Weights of a small GPT-style language model, trained from scratch on English Wikipedia: biases on query, key and value, 1085M tokens.
MLP neurons of a small language model. Each row is named by its layer, matrix (up: input weights; down: output weights) and neuron, and shows model dimensions 96-287. Each number is 500 + 40 x the weight over its row's rms, rounded and kept within 0 to 999. Numbers have three digits each.
After each neuron's rows, "fires on" lists the tokens most often at its 100 highest values on Wikipedia text that the model never trained on.

L6.up1097:536550528508506488485515519535504560429500486493529560426441515487472503514538530487477471535522564478482446420513464482483533551490530501474526436527540543499550554475572498484491512487570502470514533456509488492472480463504525562558494502533472507506470512432509505486502474487540541510506450571541437527466539413552511578517449483521482527424487527471491501401484511527479464464549463472511568464486447539522597506479527502515461513479492520506404476467599458590487551532477578483502510518453526537470485509489517505545474555526506506434536514475502509507560460430547441511
L6.down1097:449488537510470519576525447426530413544542534538475494526533474485506526531442382486491488463483501544471569507524585510520513483477498449535448429449513510507526482595433567539479511499517571554503473492511550544488480512505522532445593446545446502550464491475502449511501572510540460448522504513466500509516486540528470522510471466490508409568474436537463512563485519519481527552484534537419471536461441546506485509443436486556493539503571470475461556524589582450503454484473473495529480532521467493463486478531514520487534494571540460490517461539539417531484505571473518501
fires on: "o", "/", "ro", "os", "-"

L4.up879:460521509484424433537440484451506478464510470491482491534488503485477523461447504488489447500479535476503455440471454489512496511448503423441488437482500465523459464457444462493443511460514473404452447506503473489445412517531469472489492535515477504493449436471438431558400467472531489454513456425460525460523468462470457494480514459489471515435443456447443479543484505514470538465501452501503485470469438497487509449489522451508516439469430507499530512455471464441447505475484498379434459450471469503471525496495456493506538445517409440529529415568451497537536489489443465468
L4.down879:437516531504523640470476460519546412524459486475437550482525491550495479530474577502522472483551461492542498496493514462519491481515545427541473505422421514540421515507562462458545488483556573511500511472487515453506439473443539524435501472491466495461524497547546547480464543486472474476480477502437495512434474519488494488480469512580502495514573507529516505477488463534462567456561541473509548494505477518501423534472595486512416494516584498528491533619483473439581498493494471500444422503499564494510516517556515455492455544441509516481519557487508513404460425428539518454
fires on: "n", " each", " St", " also", " Length"

L4.up167:552495519513430450514447512445484459497462482488524454498502495470453569495450544424488503529456491558475401463449436477499516544461538515404475476486509469510484435519487454486469518467588511425449460469470468516500414493542508469478485512482485520507462468468433369582414546539519477475480414420474512491467473505480487497469497502480469516462485461464500535498467485488473506501558443494468483478474486509435497470485526473600535460477401476472569511472472439455460482514504552437468540458505462533505504504522473447485564446525430485496514423495493448531488446442461494492
L4.down167:417539504508524602540480449495553463500475524397416561485501493533468405504514524542479544513548484427508517486439503391512518445545497367510478481454395462488434505509473462463515557461549538486444536494489520453508427466465436458468541503453499548461471486522515507503504532501476529429496509496492499471452512501435523468540470526526521526482539542466509464535481498510501517459539579447441466569542469436526413553455608498498405512483588504526525542598475478476541491448419425517515437528478513497512528503540511449534531511499520503485495526471480497427451484436528462466
fires on: " —", " altern", ".m", "ball"

L6.up615:504483487441562510554508517429498491494571474453412489615455476543509469524502478526451489433485537480572535541577516436521541469526507438494511497506538509528468513525551460504546459497390487571511570477480510466506493533506456453445502496492550457423449517482419483514507505485490493464550518515548467451455459434533526490520515514455515541464505520494463461492576469383510499509504597571496528483561503557554547539461556526488514512526533515525504552504491576538458489533437514487547492492504539527511447555500436512500494501511554475538581454473526506483466530451444488391
L6.down615:561485479512494533498428517529536453492471495483606498439520593541476453517521446444518523508573429533390508525540466537461426487490521535494565438550477502587501548490510507417511517440557536524481472501484500477550503525528520407534532430478519518597535563503481511443541547514447523572491514487458512505410472461501515502474494506552473477509456479411506537509473539540429526465541425494459480527526435472428440478507459534467497529430428469483507467506505522503550448448481506540447524539549419514484551475535502453505534499518528549463497501502399528516519476591435478514
fires on: "-", " March", " January", " m", " February"

L4.up1042:532514537461578525509492501509609482473490504539478498589561478507487509477494497558532483491483515443535508491512510554562538467450510444516453476523512489476509543543535549485518511450533485487455477545555523490476542505506457487443539538486535505435508476517467463517519440457537543480535528464479508499482476476526492512495534483529527515432470502539499457536605543543486578540491448510523486473540529523515488537540536412533460491540544620557469500521489525514488492509550465571564424498479569529334528517468533537514515423572495517567497509535513539489517463530462473458
L4.down1042:527566526527460483421486496542432524498496474535469544537526473545518484491445517508528463554510451559530504535507485530463430466506547457530496455570510514473456497480535385416511549526441512536485466455503445523511502475544550601457515482555542491596493536533522555544525558486592465493511522513552466515511531396495501555516513512459447553506491462537473601565524493539506486444505465501527523474471446557552463470524482505542456501517561509502501508538530488495525473476440456510394582496477506499499528524586495531483493593489583531489523520554516462435500499515539485503
fires on: " qu", " %", "act", "ult", " Authority", "ific"

L3.up1260:464507511455490431441446520542485467419453392426516454446560461435474483530478445493512541514471442492433390430472460467405500576499472502491492529511408514547497432474482533524476559495517460561446511465487501547528526432437492523505455493510514470454505553468550515511401499512459463457449515397430443459485492474512485472512507405549414513503464415473500462523496471475481495518537522473462458520468524487491519511449470498492467516470439485479426407490483509467519497529462441458484507483490438482497527522469501477454461458503532475433529439521540521459480523506457472490
L3.down1260:453561516522449428575537547474454447556522550533530474484501530516499489571528438575450475456481533509545519543425496434556525396476431520523506513529539507503472566545470484479459493494503481452554527542517538487485531486481472483505516531437544467535483501526481488505561528467468537500518527529487469501501566509433496525493475527462547531488579459571561464501455520488530463541518514535525498522529461524455540523519496505411432429483507483536461555477524566584446555476437459493523489508484503487517532438453491515579581402498534573508440542481491568471484510540516495488
fires on: " cont", "On", " v", " hor", " reve"

L4.up1133:495420531483373432486439525446541465470504477487498469535511474488450478447419471429492429520489519524495461479440482488533472551432492415484491430495467510468509477499453511472485522507533505423459519461468439470508498482493467493502467503476502490519487454440428394543444479515503415457431442498457537458450467493487454493464512431387484491437502469411526488519475457498495489503518449499457468460472384500438513509541490500540516436491423402497467468513464508479468426483528550464484521533518503552451499501496506486527497505528480505508479474464428482508564463478466472500
L4.down1133:432493537534501640513481417483592482540498530395495537530485529500518465464557559546532521502489431501518494463453494419543458531509549451530429533459482542547447498542519482473560426449510498402516584489536489509607493490480524512507504501511540518462512521516526542454516537494479574492536525479462490494517531532445513544437507593555511480476519482534473467536457529526518488519578480427452453504562506557466502542499580498539466504466572477512508507587533493471603519495412434524481444495510542461503480413548510450469477568511493471494485529570475520472434505510589469511
fires on: " particip", " also", "n", " Length", "greg", " Apps"

L4.up173:552366447471528449480496458541504493399412509454483462546478474456452539433538458467533511487491441428473431494403451534543555483464432513565532440499486500489560520542533556529513483473519506532496503507526530543466559483459426528453531489491526514509518516540462501491490520450527494487461465410475506481459489545490432495514537464550499481478447528512447470518503461523410563496592425497498445480524491506480501520543508462619466486493527513430464519550473545485432504514557473506561503481422505436359444501503478518568490556563490493501489479451465506463506495487497474556
L4.down173:576490492540455416455496498517462523509540543504424455536506518503567449567482472542434472598493499505536506495538471484446478469497474498458515495529542463501506475485582418451461534526420459487508460528474454527557451433529527567546566582475545546522466484442480507513573547470528556539446557491544520519519584418432553508454536532432478496432498536483536487526468540459518501455501523501521497459529506494561432447512424469514420489516518532492478451488513482522495485493388435482459568498467502521488532462546470498479578493457581511474487465532494549443512552555544439495
fires on: " medalist", "id", " en", " Israel", "istan", "ak"

L3.up720:555489551554528463614546518575484537491493487477510507527602485541475532552536500457442556493499504523513514491513490498502458489555503552576510513551511553512545540517517547499538498525565517567536511541509510465521476541520566562499475580521569520490552505493521493487523544569549509509575514497530518525538476552540510486548547440523522545485502562493512566549546425467512547549545495520517548553514537522482524485562539555493556522562546479522506490498499562538483534510541567476557490505526552525540479540455541513532532506616507575506496470536523517513500548523471555467
L3.down720:534500464457514446448479560408448418486575508438473534486489546560446578506549509484459505487498465471539494534482559489495525519505487480456485450489517531562477524501477557425440505426577437458481505529507514546456494515543499476484464489517515456447462461513449413529564499505452538467573548487438550522564531488435547525465469485521516527458504443601494530499495551516512533434582473494545525532572571473480470470468571513430472470550531520441557501454499448467467507463514480466521511579552428536455422497548604492514532519525532549462451460481529531459473473511525489424
fires on: " well", " cap", " bronze", "ras", " cur", "ception"

L4.up538:522462456470479476527474439478455506498540531434474478547519447493498477519513499518531461449476529455531476504517522465505482457471483454477503606487529569523532520437541550497549551497470553512487484559509541446545452521528484526488535543544497535500488521479403547450513515543524563499441493565521476513540554536487509441528502526423542514545534578483464460471523486492433595472468492506498436552496471469443493500497469441364532545536555505522536492525511570495514567525495476426477516547495459470518506529435458498550452492489514473503533527453542438523513509500494505508
L4.down538:498490513517555532506508550523524477462441454543525486507490514489541569485497467530497548530453552457395486529430463524546582529531517563523493461528455472486443501617514441459409453524528479506457484514472535524444505438443505442481451485504541488444522487537504465547524536522425482523508465485452473505543451456463518572454475468579518487539481434495540563472502518518537438573446489494503488430523579497490540549538478507584480433428475488500445503473529499532520441518472498500467526490500499541513480463500550484457536499513495494514490432529491572464578482493496516488
fires on: " became", " family", "on", " continued", " attended", " by"

L4.up1097:467495507459454464508442461467588488448526504461452487527488511472469497481437468497471481460451467460514484442490473504502493499427537411468499426482492449475490533444476502460484499428465424447453413487485481480447478485513463506462518527519484507454485478425508423540412452399515464486445463420446477456521467442465448460464468459536506485438439441433456453520516513473505517453437471473465504463487511547492502493449523423537456424481447558514492485460469482508457482477485502452497468448493452536419556478454455464502521430526425481505497498524455501503517453507422467441
L4.down1097:429538513530493537426541466495476470510485438520473583503556487573516465508469553504585435542506497520534508490501493489512433507486527484500469474450463514545440485534521417433547527506488557461496554438480458509505497498491576571452434485457468483559484492519517534476461544525499464492530440496457510539469452475495522533452485512498451517502525498543465551470521484524458553429470520488500534472473442517526456518482554477536466531501573435515529515593501460435579500496536432479433486507489546466525454544582538545457436516502533549440541538518449482362449470432490513472
fires on: " St", " –", "0", " Length", "-st"

L4.up844:544395520481534514453412435518536440476417535490536513489482419506461493507528440485485513491507415454523456534449487495585484477454502484560499497496450551458557550574530506456522466480474515535511511489510534529477568466448403530472528498536557477523525548490473477525519471468504503469457488491482481448497487469518464507467516495516482459488515554516532515486491507479514509491476454496448453430511475526463472555498494518528470462554580534498434454539486510588488491520577509556551511513493524414406418522479525562495485520548547536484440557376474481441536511504492480493
L4.down844:576502441506517411436567487470480579499526548513483491578485478511528499491481451544514495562470458499491511510529452528440456458503541543483471446578568491512506483489499456453556567495407461452517468503482436480565473492536534499538519475530543479544450500504448540475558516487601520543514516488561528543562601398430572530461523502425469536439481495512503537523533513511517422506466500519512487522488459525582479405508470448533489509469480494498519498528517466490465473452456430519440602528446521491450546461512488538508539451501541450488455486581498484501487563576543439503
fires on: " def", " medalist", "q", " en", " inc"

L4.up985:550424573469497580566507547492522468505502523497547521482510474512489464528519521498498516524474481537474421476452439528549573512480506522497482430524503490508488502566545520505491495519537524502423540541554510507506480492514478462466543497501551560501503538602472468512527510465550533514565470509458566538468451498568489534474534507516498554504457529531439540519583502575510576546545500458486443465489537531514565533576562498556480534542485537537512541510496551541478541451539438515524519560538554488370507509539517535500622512517511538504539512529505564507450492507520431449
L4.down985:466569473499403464425446474499452534503462474479483511498520458556495436471498483513462496553451433499483546497506481474464449470541552514478486420537516457442421497465471449433497531505432530506389443537510474502536448445518525489485530460505468473506472490501542551523532499518503524476475533460540479436547559394478493477506522508454487498492489485527551531479525491512568485489509467515503465460511470517527423474467525482492472426481521479437494506515466469466540501453405387557463537524480489565524513544508497456489484554456507472462458458495504503485517479486492502431
fires on: "qu", " species", "ult", " ship", "ific"

L3.up466:589488520537497435550535538462483526479562524451525450554511492586511501523466535507402508475486477502582529500485495510486431488547508561473508471536495531529543492537502484512494485494492495457516495523514489459438467511474518598438504529491485476481507535471448536466496519518596448527588531510541574538520445566513540544509481497498573484436476511499494589522537451433538538578543457526561561532469496520470516453586570549513541474533586524485533461516559550489451525484557482428521507440472542536562471533488490510553525431559459523535475521508462517515453525513503565486
L3.down466:531473518472508505460514564458445463517520565433493510465536560552473570494537577478435493522505423516479564495479599514494517524447542491458535492518466487506464535471534581492497501459521492484500539511521514507520504544559527515534467483500507504505501460446487448496536508543471533445558534478466579475597509514508493448480518489455544476437517487603487543500520474526493466485567469473490550538570489431474461428464579464455496488564505543424537462479558459431529545497510548535551488525504414473496482511536526529477518604512500487502562477474495481541556426453503493490
fires on: " well", "(s", " cap", " such", " star"

L4.up892:447489513403477516528550556504501486529496523570511445496564459440505561509513528429512513495415527477499525532495574487497466445480535540429493506528520489537530496517523551525467469498534464534464493475438459502449504501536494512498431446467494457436411472529446505500545490525603548499461504526516454541453450457513533498556533520573576465499455484475471518530548485489487450444474465552525474440516487490516527525450403477637505544523432472497494575544506599524488500531521549488472470569531506520475555498564434462494490447486505565484522446465481487425510571537557576502
L4.down892:452439521509553575504559486535497413513467461557499467430522477551437466440476454521542483449517421538552485506565444549504487503490509554529499520500515488516520538623551492401489534497509563521499534497528468582503541494455441507427610493525450539484513502462487484467488554541540409515567476457460539515492529470434534529480479498555538571494525480516528485565518554500540453516484524492483543515471486419444518450486467493438533493461519518514525557511551498523561463514436561488507502524497553500438478488545440513500554533514514516468435506463476453497529537474404493498
fires on: "-"